Weights of a small transformer language model: 19 layers, rotary positions.
MLP neurons of a small language model. Each row is named by its layer, matrix (up: input weights) and neuron, and shows model dimensions 0-95. Each number is 50 + 12 x the weight over its row's rms, rounded and kept within 0 to 99.
Before each neuron's rows, "fires in" lists the words (lower case) most often at its 100 highest values on Wikipedia text that the model never trained on; "fires after" lists the tokens most often just before its 100 highest values on Wikipedia text that the model never trained on.

fires in: "33", "44", "company", "50", "minister"
fires after: " ", " M", " comp", ".", " le", " m"
L2.up195:48 36 53 62 62 46 61 69 49 55 68 52 48 49 54 53 77 68 54 66 52 55 64 27 43 48 34 51 64 41 50 38 38 50 58 70 78 57 60 59 47 42 44 58 29 23 53 59 37 60 63 42 56 58 40 48 63 24 58 30 35 55 31 39 49 45 38 43 68 54 64 23 51 48 44 49 56 86 39 26 56 50 45 62 39 54 26 38 45 54 75 50 51 57 62 47

fires in: "after", "a", "as", "at", "resulted", "all"
fires after: ".\n\n", "==\n", ".", "ult", " ==\n"
L4.up121:59 20 54 54 50 47 50 24 55 41 48 39 49 41 54 78 70 34 49 47 48 43 56 55 45 49 41 68 55 29 73 56 74 61 51 37 41 51 55 60 55 49 58 70 45 28 40 41 57 67 34 64 35 35 49 30 37 46 19 37 37 71 55 38 37 41 61 33 24 54 45 63 53 56 54 55 59 55 55 13 32 63 25 48 52 50 57 54 45 40 58 49 31 52 63 58

fires in: "nancy", "sir", "san", "nagarjuna", "sidiki", "nlh"
fires after: " N", " S", "N", " th"
L5.up564:44 39 69 58 39 59 31 63 49 31 42 65 57 49 68 54 37 45 52 37 30 40 65 60 60 44 46 31 50 54 47 53 46 63 51 45 61 54 42 52 51 56 80 45 47 44 63 71 52 40 28 63 48 43 50 35 38 44 33 38 60 71 44 73 33 55 56 54 70 47 65 15 51 48 23 28 52 50 72 48 70 40 50 54 62 58 25 35 39 62 18 54 52 30 69 34

fires in: "of", "festival", "coast", "to"
fires after: " one", " F", "er", "ember", "ome", " Co"
L9.up375:42 45 55 24 72 24 54 53 61 42 43 50 70 51 39 56 62 50 48 43 56 69 39 46 56 54 43 68 57 43 47 50 33 47 36 68 50 61 34 28 36 65 35 60 36 52 51 53 49 52 51 40 45 40 43 42 39 30 43 56 53 50 34 28 52 57 72 41 31 43 34 34 50 51 63 47 46 64 30 35 53 53 61 62 82 41 57 67 38 60 58 49 39 55 45 55

fires in: "a", "mississauga", "individual", "independent", "mississippi", "middle"
fires after: " in", " ind", "iss", " Ind", "id"
L7.up854:64 53 45 51 45 73 49 39 34 35 77 36 72 60 54 50 31 50 54 35 55 57 57 41 56 41 66 48 61 43 43 48 53 69 47 52 61 43 56 44 43 41 46 47 47 57 71 40 64 60 46 50 67 39 57 39 52 29 26 48 35 31 37 62 34 35 56 61 52 52 69 44 30 39 47 39 49 31 21 30 27 58 55 59 42 49 60 45 31 44 59 66 50 66 47 53

fires in: "4", "first", "left", "48"
fires after: " ", " the", ",", ".", " and"
L13.up146:43 52 49 67 55 49 64 60 42 47 65 64 31 64 81 59 40 51 65 46 74 44 97 43 53 50 78 74 63 64 46 66 48 44 54 27 53 62 55 40 57 47 48 33 48 37 54 45 28 24 46 45 51 27 55 54 62 67 42 51 44 27 51 49 47 40 35 30 56 52 46 59 29 43 56 49 44 50 46 58 48 68 60 50 31 56 68 47 56 33 62 48 56 42 44 66

fires in: "2022", "2023", "2012", "2021", "2015"
fires after: "202", "201", "197", "200", "199"
L2.up842:26 54 62 59 60 53 63 47 68 72 44 61 54 32 54 63 49 39 69 36 42 38 55 14 44 60 24 43 39 44 43 40 35 42 30 59 34 44 52 59 41 61 63 49 57 41 28 52 49 49 53 37 52 65 61 55 44 55 56 52 55 54 55 36 47 49 54 30 52 52 27 47 45 65 43 75 40 51 58 59 53 59 53 62 55 57 59 31 38 47 54 58 27 32 53 37

fires in: "in", "at", "on", "off"
fires after: ".", "ated", "ed"
L4.up437:55 60 47 50 49 40 36 63 62 67 50 48 46 56 60 66 54 37 68 21 55 44 56 55 62 58 53 75 57 55 52 49 61 37 59 61 60 65 63 34 42 28 57 52 43 78 24 20 40 53 59 47 59 42 60 55 34 37 49 72 56 45 46 53 26 52 59 52 61 58 46 51 72 46 50 41 73 57 57 58 51 44 30 77 52 55 31 69 41 44 58 64 64 55 59 57

fires in: "national", "england", "nation", "father", "nizami"
fires after: " n", " N", " f", " Eng", "N", " F"
L5.up542:46 67 38 45 41 63 56 60 06 33 59 44 42 46 41 56 56 52 51 48 64 85 37 67 59 35 65 28 57 38 44 38 50 59 43 40 54 78 48 61 51 45 49 57 43 35 32 56 53 47 48 27 34 65 39 49 72 44 39 36 77 52 48 48 59 41 48 48 60 31 49 49 45 68 41 52 50 66 59 40 70 68 40 51 70 59 32 32 57 79 65 42 53 63 55 50

fires in: "public", "published", "republican", "university", "republic"
fires after: " p", " P", " Rep", "p"
L2.up249:39 59 49 59 46 36 45 87 43 63 50 58 54 67 68 36 48 60 42 42 78 51 51 23 37 28 36 52 72 64 63 52 61 38 24 44 51 52 37 68 35 63 39 39 50 53 40 71 38 42 53 64 56 48 66 48 53 25 58 42 29 63 58 53 56 57 42 41 41 40 36 43 55 52 41 67 45 60 47 56 54 43 71 55 52 60 24 57 52 37 62 59 21 44 45 40

fires in: "grumman", "having", "hockey", "graduated", "while"
fires after: "-", " h", " H", " Wh", " f"
L7.up258:86 44 40 40 38 57 45 49 26 41 46 61 53 55 34 35 56 57 65 57 43 70 61 38 31 65 62 55 60 58 63 52 62 70 32 69 65 58 53 53 50 52 43 35 55 38 42 54 55 35 34 54 45 43 58 50 71 51 67 68 43 52 73 41 52 63 46 40 54 43 42 39 54 61 50 66 37 54 37 42 35 46 53 34 51 38 67 61 39 46 67 58 53 37 41 48

fires in: "company", "minister", "members", "assembly", "ensemble"
fires after: " m", " M", " comp", " ass", " ", " Comp"
L2.up889:41 55 55 34 39 50 30 66 39 47 53 36 51 61 38 46 53 62 48 48 70 55 26 41 68 46 47 42 40 47 68 48 52 52 58 71 28 49 43 54 50 39 48 61 34 24 48 50 47 49 63 55 62 41 61 57 44 51 54 39 39 73 63 58 54 36 59 42 36 50 46 35 67 30 62 54 66 62 64 36 43 62 46 51 62 45 61 47 66 39 57 45 43 65 45 56

fires in: "1", "2", "of"
fires after: " ", "ute"
L16.up859:52 56 38 52 36 40 64 47 49 57 35 45 43 84 47 39 48 43 60 58 48 65 22 59 57 50 56 36 50 61 62 36 29 65 47 49 53 38 49 20 58 54 41 51 50 79 55 33 32 51 51 52 54 47 34 66 46 34 62 55 34 47 57 60 41 45 32 71 46 51 51 52 47 45 45 56 50 51 61 43 75 53 45 54 50 34 61 63 50 55 48 58 50 55 28 44

fires in: "in"
fires after: ".", ".\n\n", "ed", " released", "\n\n"
L13.up362:71 65 52 44 56 52 46 51 64 52 55 45 58 52 51 46 55 57 40 35 62 41 73 45 41 42 67 56 53 45 61 41 52 53 68 67 45 56 43 30 40 68 55 65 56 57 60 48 55 57 45 53 46 38 66 51 41 50 53 52 65 43 53 67 62 61 69 54 43 53 53 77 69 42 31 69 23 44 64 41 56 48 41 61 54 56 67 39 43 41 63 63 38 30 48 51

fires in: "mississauga", "missouri", "mississippi", "miss", "all"
fires after: " M", "iss", "M"
L2.up329:40 44 62 31 57 57 64 68 33 72 55 53 56 60 54 33 37 40 47 41 49 57 36 47 48 46 76 30 64 57 35 32 28 63 56 22 53 46 67 47 32 72 60 42 62 32 39 40 54 57 51 69 53 44 66 46 42 43 49 49 71 29 58 50 50 28 22 76 85 31 40 31 51 59 52 56 18 49 47 55 65 48 60 69 41 54 58 57 39 34 68 60 57 73 33 46

fires in: "3", "3rd"
fires after: " ", " ("
L2.up591:31 57 48 54 62 35 72 47 55 53 35 52 52 56 71 22 49 37 41 64 59 58 43 43 50 26 29 44 40 67 58 74 53 62 50 33 55 42 69 60 37 51 48 42 50 39 33 55 62 65 49 62 47 51 55 50 62 54 44 46 43 29 45 64 44 43 51 53 61 38 47 42 41 42 70 42 33 51 35 73 63 69 50 63 45 65 59 55 66 66 38 75 56 50 35 56

fires in: "a"
fires after: " is", ",", " in", " was", " became", " from"
L16.up80:70 49 46 46 60 44 30 52 37 57 36 31 56 46 50 61 60 63 50 46 31 67 50 64 57 40 48 61 48 35 49 32 41 36 38 36 57 55 53 60 48 29 31 54 56 43 45 49 53 66 39 58 44 45 65 54 51 75 59 39 47 41 74 57 58 66 62 72 51 64 77 67 59 44 23 45 50 46 31 40 40 61 32 53 41 42 20 52 70 53 57 49 55 71 37 57

fires in: "in"
fires after: ".\n\n", ".", "\n\n", " ==\n", " (", "===\n"
L4.up692:56 47 82 45 39 44 30 72 62 55 43 55 63 65 52 49 56 35 45 24 58 35 49 67 43 36 50 70 46 48 56 52 57 40 74 63 29 67 33 27 29 44 38 41 28 60 54 62 52 56 33 60 50 53 51 52 76 33 32 70 64 47 41 46 41 45 54 28 49 53 42 71 50 57 53 43 76 50 55 50 44 47 48 64 73 55 49 64 53 53 49 56 50 59 47 38

fires in: "4", "3", "1", "2"
fires after: " ", " (", " t", "."
L15.up847:53 51 60 36 66 40 46 45 66 58 38 43 38 67 57 63 59 52 55 64 48 80 31 63 51 42 55 57 30 52 42 55 42 63 37 52 50 56 42 48 58 36 65 57 62 51 37 52 44 64 56 49 51 53 61 58 62 82 55 49 53 34 54 61 37 51 26 58 57 48 50 75 53 31 61 48 53 56 44 23 65 58 26 57 51 48 25 52 48 43 64 66 53 27 45 70

fires in: "north", "west", "eastern", "southern", "south", "east"
fires after: " the", " n", " s", " e", " w", " |"
L16.up427:42 50 53 41 51 60 53 56 39 70 57 72 59 34 59 73 47 55 37 66 44 40 51 42 66 49 53 43 56 24 60 53 57 30 52 49 49 60 53 42 47 58 56 80 43 52 51 53 59 61 42 66 75 51 25 38 63 58 41 55 64 52 64 61 35 46 42 42 36 36 40 32 51 58 65 50 45 35 64 41 60 52 42 54 41 28 47 47 33 40 59 38 38 54 46 53

fires in: "which", "this", "those"
fires after: ",", ".", "as", " th", "ens"
L5.up722:29 65 50 61 23 50 44 45 43 45 52 44 65 46 64 44 46 49 44 59 63 45 41 68 42 58 69 34 36 63 56 25 38 52 75 55 56 51 43 48 38 34 53 43 37 42 31 38 61 32 43 70 54 36 49 55 46 41 67 59 07 37 53 52 36 63 72 51 50 65 45 42 57 08 63 62 53 58 52 42 42 48 30 62 61 44 46 64 45 39 37 37 66 55 47 49

fires in: "3", "5", "3rd"
fires after: " ", " ("
L4.up297:59 67 56 50 47 53 42 43 64 51 63 48 45 52 39 41 36 45 35 35 39 57 29 65 58 36 52 55 53 50 68 55 50 69 33 48 41 57 45 64 76 37 36 60 63 35 37 48 41 55 40 71 63 38 71 70 56 49 26 44 73 48 48 30 55 28 44 33 61 39 73 49 58 54 55 58 47 64 63 60 74 61 43 43 50 43 67 43 29 55 55 44 59 58 49 61

fires in: "since", "each", "https", "one", "what"
fires after: " s", "t", " wh", "A", " O", " h"
L7.up275:46 54 44 32 48 54 44 35 39 79 58 49 32 54 44 57 65 43 70 37 53 59 53 59 45 39 35 61 49 55 51 48 41 70 61 62 44 62 51 39 45 49 50 51 59 49 55 61 56 62 57 43 44 38 55 38 45 64 47 49 67 41 45 26 47 42 64 41 47 43 62 59 53 50 38 25 33 57 47 50 48 67 49 40 52 29 52 40 25 37 40 60 68 26 64 43

fires in: "s"
fires after: "omen", "en", "y", "o", ")"
L2.up807:50 52 32 45 43 25 52 45 57 46 55 48 45 53 45 53 44 52 43 38 56 57 43 60 76 54 39 51 39 49 36 67 52 42 50 37 67 45 40 46 59 53 48 38 56 55 49 36 49 31 44 45 56 77 58 38 58 73 60 64 35 31 48 50 49 32 37 48 63 46 60 61 47 57 54 48 45 65 69 67 66 55 45 31 54 33 58 25 46 33 58 40 38 34 76 40

fires in: "county", "african", "africa", "region"
fires after: "f", "A", "all", "a"
L4.up45:55 56 61 40 45 32 57 38 26 54 56 53 64 44 56 43 73 48 43 64 41 42 63 68 64 71 64 44 60 40 58 41 51 45 63 40 51 33 32 49 59 62 79 57 33 54 39 47 57 37 46 42 52 39 63 50 38 63 49 56 52 43 62 33 63 45 46 57 40 40 70 50 56 28 49 54 37 71 52 44 31 43 35 41 75 48 62 11 34 60 60 42 58 61 42 47

fires in: "and", "of", "top", "to", "town"
fires after: " the", " The", " an", " one", " a", "th"
L12.up618:59 51 47 70 52 45 40 47 52 32 47 37 38 51 71 42 60 47 46 56 45 62 45 63 64 45 62 67 34 54 46 42 55 55 37 43 60 46 44 54 65 65 50 42 35 66 67 70 53 50 62 82 54 32 53 56 35 63 55 42 24 39 41 51 52 77 50 42 50 35 54 55 45 47 63 46 39 35 52 51 51 52 66 37 53 17 50 70 49 67 34 57 35 52 80 54

fires in: "he", "she", "it"
fires after: ",", ".", " and", " that"
L16.up239:63 38 57 28 34 61 62 62 38 66 69 50 37 25 61 32 52 65 48 44 58 59 49 53 64 36 52 59 37 57 47 73 50 62 52 62 72 56 57 67 15 59 43 38 37 56 58 54 42 55 45 55 51 61 39 51 45 47 42 37 58 52 57 47 41 48 19 65 52 47 71 46 22 51 62 48 59 56 56 36 48 66 41 58 49 53 31 49 71 63 50 76 57 68 66 37

fires in: "2", "0", "180"
fires after: " ", "18", " ("
L2.up306:31 42 34 80 57 60 80 55 57 50 48 62 65 33 48 37 43 46 45 53 49 47 47 35 36 64 35 20 53 62 54 69 57 57 60 75 60 54 63 33 65 39 52 65 55 73 41 45 50 67 54 53 22 49 46 44 47 46 26 28 57 59 43 47 32 53 50 45 48 56 53 32 59 52 61 52 44 23 45 29 41 42 58 39 40 37 54 33 57 52 60 62 53 62 43 46

fires in: "african", "daele", "africa", "south", "us", "united"
fires after: " A", " D", " re", "|", " the"
L4.up439:67 53 52 42 40 50 62 48 24 44 43 48 63 42 56 83 61 46 59 68 45 56 68 51 26 63 35 61 61 45 69 45 54 65 47 51 55 47 57 55 70 48 40 56 45 38 60 63 62 58 63 56 45 45 40 51 59 52 40 40 40 26 47 65 53 57 53 33 55 29 70 31 60 37 24 47 59 32 37 57 60 49 36 54 54 70 47 30 40 48 55 51 34 30 37 57

fires in: "service", "research", "continued", "felt", "come", "monument"
fires after: "ear", "in", " serv", "erv", " com", "le"
L9.up562:59 29 68 50 57 42 51 24 54 65 40 63 44 37 49 33 64 32 65 46 40 65 49 63 46 22 38 17 46 30 44 53 47 67 70 43 64 42 56 58 47 46 32 40 55 64 47 35 25 58 65 59 33 74 66 55 66 51 55 53 39 57 45 36 54 45 57 51 45 53 65 52 48 60 45 31 68 49 50 49 39 47 48 24 62 69 37 46 63 40 46 60 54 46 65 32

fires in: "of", "already", "early", "especially", "even"
fires after: " one", "ar", "ad", "e", "ial", " ev"
L9.up150:54 49 40 36 66 39 53 48 45 56 54 60 55 53 31 35 32 44 49 49 42 46 36 47 34 41 63 51 66 41 47 47 43 53 57 57 57 62 30 38 56 33 61 26 72 47 63 52 55 39 53 36 47 64 58 49 36 53 36 32 53 47 29 30 52 65 35 24 41 59 57 55 44 61 65 62 62 47 38 58 42 61 49 53 55 61 72 56 53 37 37 65 63 49 54 94

fires in: "japanese", "usa", "us", "japan", "professional"
fires after: " J", " |", "fess", " \"", "|", " the"
L2.up108:47 55 60 50 51 73 50 58 48 37 33 55 58 54 37 50 83 39 49 48 69 65 48 57 50 49 52 59 60 67 45 35 54 50 52 48 44 56 58 46 31 27 43 41 53 36 43 47 35 73 75 50 53 58 53 53 59 42 49 31 34 45 56 54 36 55 49 62 65 45 45 54 47 34 45 45 55 57 67 41 62 38 75 56 54 62 32 26 56 47 55 75 53 66 48 42

fires in: "company", "competition", "sponges", "pair", "composer", "despite"
fires after: " comp", " sp", " p", "et", " Comp", " al"
L5.up684:57 36 45 45 46 60 68 31 53 42 52 34 44 58 44 46 31 55 35 51 37 55 14 48 51 31 68 28 36 36 46 50 54 50 57 69 44 53 66 34 47 70 61 68 65 68 26 49 41 46 35 71 25 56 57 58 69 58 47 54 58 32 48 75 23 42 54 51 77 55 32 48 42 52 28 59 46 76 40 23 46 37 52 31 52 37 27 63 47 34 54 67 34 53 74 52

fires in: "on", "after", "he", "the", "they", "when"
fires after: ".", " A", " W", ".\n\n", " H", ","
L2.up88:38 45 59 32 36 63 42 34 42 60 56 56 57 68 48 49 54 58 39 43 65 60 64 65 46 43 47 54 34 43 31 46 36 35 56 59 47 46 44 62 63 45 39 53 30 35 60 48 53 43 44 55 59 38 79 36 70 42 44 61 44 37 40 44 48 63 52 62 33 62 48 47 52 54 55 39 40 80 27 50 42 31 38 57 31 52 68 57 48 36 52 18 76 64 45 50

fires in: "democratic", "century", "center", "lieutenant", "country", "democrats"
fires after: "oc", "th", "-", "en", " the", " N"
L9.up189:59 54 57 47 45 45 36 51 62 27 54 49 45 16 49 59 68 53 61 42 40 31 43 46 52 25 41 47 32 40 57 44 36 62 52 80 42 58 53 61 59 43 71 73 37 57 58 49 55 68 56 45 68 69 83 66 33 58 55 49 39 42 55 53 76 65 50 28 49 50 42 76 40 55 58 45 29 60 53 44 52 74 55 49 56 56 48 33 35 54 49 54 44 58 43 37

fires in: "the", "a", "their", "at"
fires after: ".", ".\n\n", " \""
L4.up863:60 39 74 49 34 60 66 38 51 55 53 53 57 63 49 48 70 38 47 55 35 62 65 58 41 37 50 44 30 25 60 62 41 63 33 51 46 50 56 44 36 53 38 42 52 53 39 39 49 48 72 36 43 22 38 47 53 34 41 36 41 38 46 17 41 56 50 59 52 50 43 58 49 61 29 44 62 63 54 49 47 42 45 74 35 32 49 46 38 49 63 51 58 53 63 67

fires in: "a", "an", "loan", "water"
fires after: " is", "o", " was", " ra", " w"
L9.up610:52 51 42 47 19 54 56 41 50 71 53 46 34 34 44 61 56 33 40 49 41 64 68 45 37 45 55 62 51 31 54 51 64 44 48 56 49 52 69 47 20 64 38 44 44 44 33 58 30 58 41 45 34 67 37 27 32 52 53 46 60 45 87 38 38 42 60 67 56 46 47 44 31 51 41 48 53 53 60 35 24 49 49 52 55 11 60 68 26 53 38 54 51 59 60 43

fires in: "they", "these", "i", "those", "following", "or"
fires after: " The", " the", " w", " th", " as", " follow"
L14.up662:36 64 34 49 51 54 51 49 37 46 35 41 37 50 41 54 48 60 53 36 57 87 64 30 58 63 58 53 31 33 45 28 36 34 47 28 58 43 49 66 78 29 64 62 58 46 49 63 55 26 43 53 52 45 73 52 52 68 46 55 39 31 57 54 51 51 36 43 37 57 62 56 46 41 51 53 57 41 61 36 44 39 65 32 43 57 44 45 35 32 41 67 65 53 55 37

fires in: "0"
fires after: " ", " ("
L4.up710:55 36 48 46 31 40 67 41 32 67 38 67 65 57 28 55 46 59 36 47 53 71 63 60 60 53 60 46 45 58 49 31 52 63 34 35 59 53 51 35 63 42 56 33 71 47 37 45 36 84 39 54 16 70 45 58 41 42 23 51 57 31 58 47 31 66 41 51 46 62 47 63 70 53 32 44 58 41 61 54 72 49 42 50 46 48 58 45 68 58 69 59 63 40 55 50

fires in: "in", "for", "of"
fires after: ".", " O", " L", " D"
L5.up782:41 66 55 37 35 58 49 60 36 49 61 59 56 66 42 47 63 53 48 47 75 51 60 58 28 64 60 57 74 56 54 56 50 38 68 55 57 65 48 21 62 37 67 33 37 64 64 62 56 70 45 63 35 71 29 55 54 49 29 30 53 45 52 52 50 51 54 64 57 59 53 30 50 50 56 51 29 29 61 50 46 44 40 76 39 50 64 51 47 44 62 48 72 43 44 47

fires in: "african", "africa", "lyrics", "republican", "patrick", "districts"
fires after: "f", "at", "y", "ubl", " p", " dist"
L2.up393:45 33 42 60 47 43 49 16 50 62 32 47 43 68 45 57 71 39 50 57 62 50 63 48 46 50 60 68 85 63 35 33 45 49 40 36 72 59 48 36 55 45 45 54 30 49 16 58 26 47 50 32 70 52 42 52 30 66 44 56 28 62 58 34 55 45 54 60 55 43 69 62 39 38 64 67 32 50 60 80 38 52 47 70 49 50 54 49 33 47 52 59 38 51 43 55

fires in: "york", "missouri", "austrian", "austria", "africa", "states"
fires after: " Aust", " New", "ou", " South", " United", " B"
L7.up188:58 67 61 32 51 61 44 54 56 38 51 62 36 49 53 77 41 39 45 67 59 44 64 48 52 56 49 53 73 58 56 32 58 60 56 56 55 30 22 39 54 46 47 45 59 53 52 70 43 66 49 59 47 33 28 18 45 53 51 55 33 49 49 44 68 58 55 49 58 47 39 48 61 60 37 65 61 25 50 75 40 48 65 71 61 35 46 47 33 69 61 62 38 42 54 30

fires in: "000", "original", "new", "100", "time", "career"
fires after: ",", " or", " ", " T", " a", " F"
L4.up665:66 42 54 53 41 64 57 44 56 47 35 37 49 75 53 45 59 51 55 77 48 48 36 41 64 41 30 61 57 50 38 44 48 58 50 60 66 45 57 60 69 42 35 18 52 45 37 49 33 92 42 60 82 66 54 51 63 28 47 59 45 43 48 41 53 70 50 51 29 78 37 47 51 43 31 33 65 33 54 35 51 65 48 54 61 56 59 53 36 48 60 28 56 55 56 39

fires in: "of", "culture", "liberal", "cultural", "personal", "casino"
fires after: " C", " c", "i", " st", "ide", " p"
L9.up838:66 65 53 48 28 35 69 54 50 61 55 68 42 65 39 45 58 41 37 43 72 48 42 31 55 41 31 56 61 53 49 53 66 66 38 58 38 48 36 43 68 48 53 54 37 56 55 40 42 63 53 56 37 65 63 44 41 38 27 31 64 68 38 56 46 67 57 32 48 28 36 42 45 63 47 36 21 38 57 28 50 64 69 48 55 37 49 57 38 49 69 69 34 40 54 61

fires in: "2010", "2020", "2000", "1990", "1960"
fires after: "201", "202", "199", "200", "196"
L2.up876:48 64 56 69 55 57 67 45 67 54 64 42 71 32 51 52 48 45 61 33 26 60 56 36 52 59 57 43 39 65 66 65 42 51 35 61 35 56 55 29 38 60 43 58 25 36 55 55 49 51 53 38 56 55 33 52 67 43 58 69 57 59 62 34 20 46 55 52 53 46 36 48 57 32 41 47 52 55 56 52 56 68 59 39 64 53 73 73 54 57 65 31 48 37 60 53

fires in: "she", "they", "their", "her"
fires after: ".", " The", ",", " "
L9.up304:37 75 43 48 37 61 51 45 42 50 62 58 61 59 57 21 41 39 51 55 71 59 69 45 55 80 43 63 51 45 45 44 52 56 71 68 66 59 45 55 31 53 46 60 18 34 66 30 45 31 53 47 62 32 70 30 50 25 39 39 41 61 63 59 54 59 37 61 41 40 53 49 77 40 47 59 32 43 57 37 40 40 49 51 44 54 58 36 58 44 67 62 61 51 49 63

fires in: "she", "which", "he", "and", "they"
fires after: ",", "."
L13.up253:20 50 39 48 27 53 50 41 42 62 48 53 40 47 49 46 65 40 42 60 25 41 51 44 71 43 57 62 67 57 60 48 56 23 37 67 34 43 64 54 52 55 42 55 44 34 65 53 46 14 31 34 47 47 53 55 62 47 64 51 29 40 48 45 39 65 49 69 45 34 59 66 67 43 62 63 35 39 46 29 64 51 57 47 52 57 64 61 50 39 40 63 62 59 53 35

fires in: "a", "an"
fires after: " is", ".\n\n", ",", " was", " as"
L4.up212:68 56 45 51 29 52 56 67 59 40 59 48 53 53 35 55 39 43 56 54 33 51 38 37 49 59 53 68 69 46 42 55 42 33 60 47 56 69 47 46 27 53 50 41 50 39 46 40 32 34 28 27 50 37 59 12 57 35 36 42 34 64 34 36 38 54 38 82 44 46 36 68 41 35 45 49 49 56 44 53 48 41 43 56 36 39 53 58 58 59 55 64 72 39 61 38

fires in: "nancy", "democratic", "democrats", "greek", "alexander"
fires after: "anc", " D", " M", " A", "ree"
L7.up579:72 52 49 37 66 51 68 53 53 61 59 45 41 58 42 67 49 38 64 53 56 42 31 37 53 52 64 68 41 60 35 56 47 63 41 49 61 20 25 66 58 53 53 59 43 35 75 48 58 69 60 34 44 63 45 32 52 31 51 31 37 59 53 67 43 52 57 38 53 51 46 41 41 47 71 37 53 41 59 53 36 71 63 59 69 57 69 60 59 58 58 70 60 38 45 63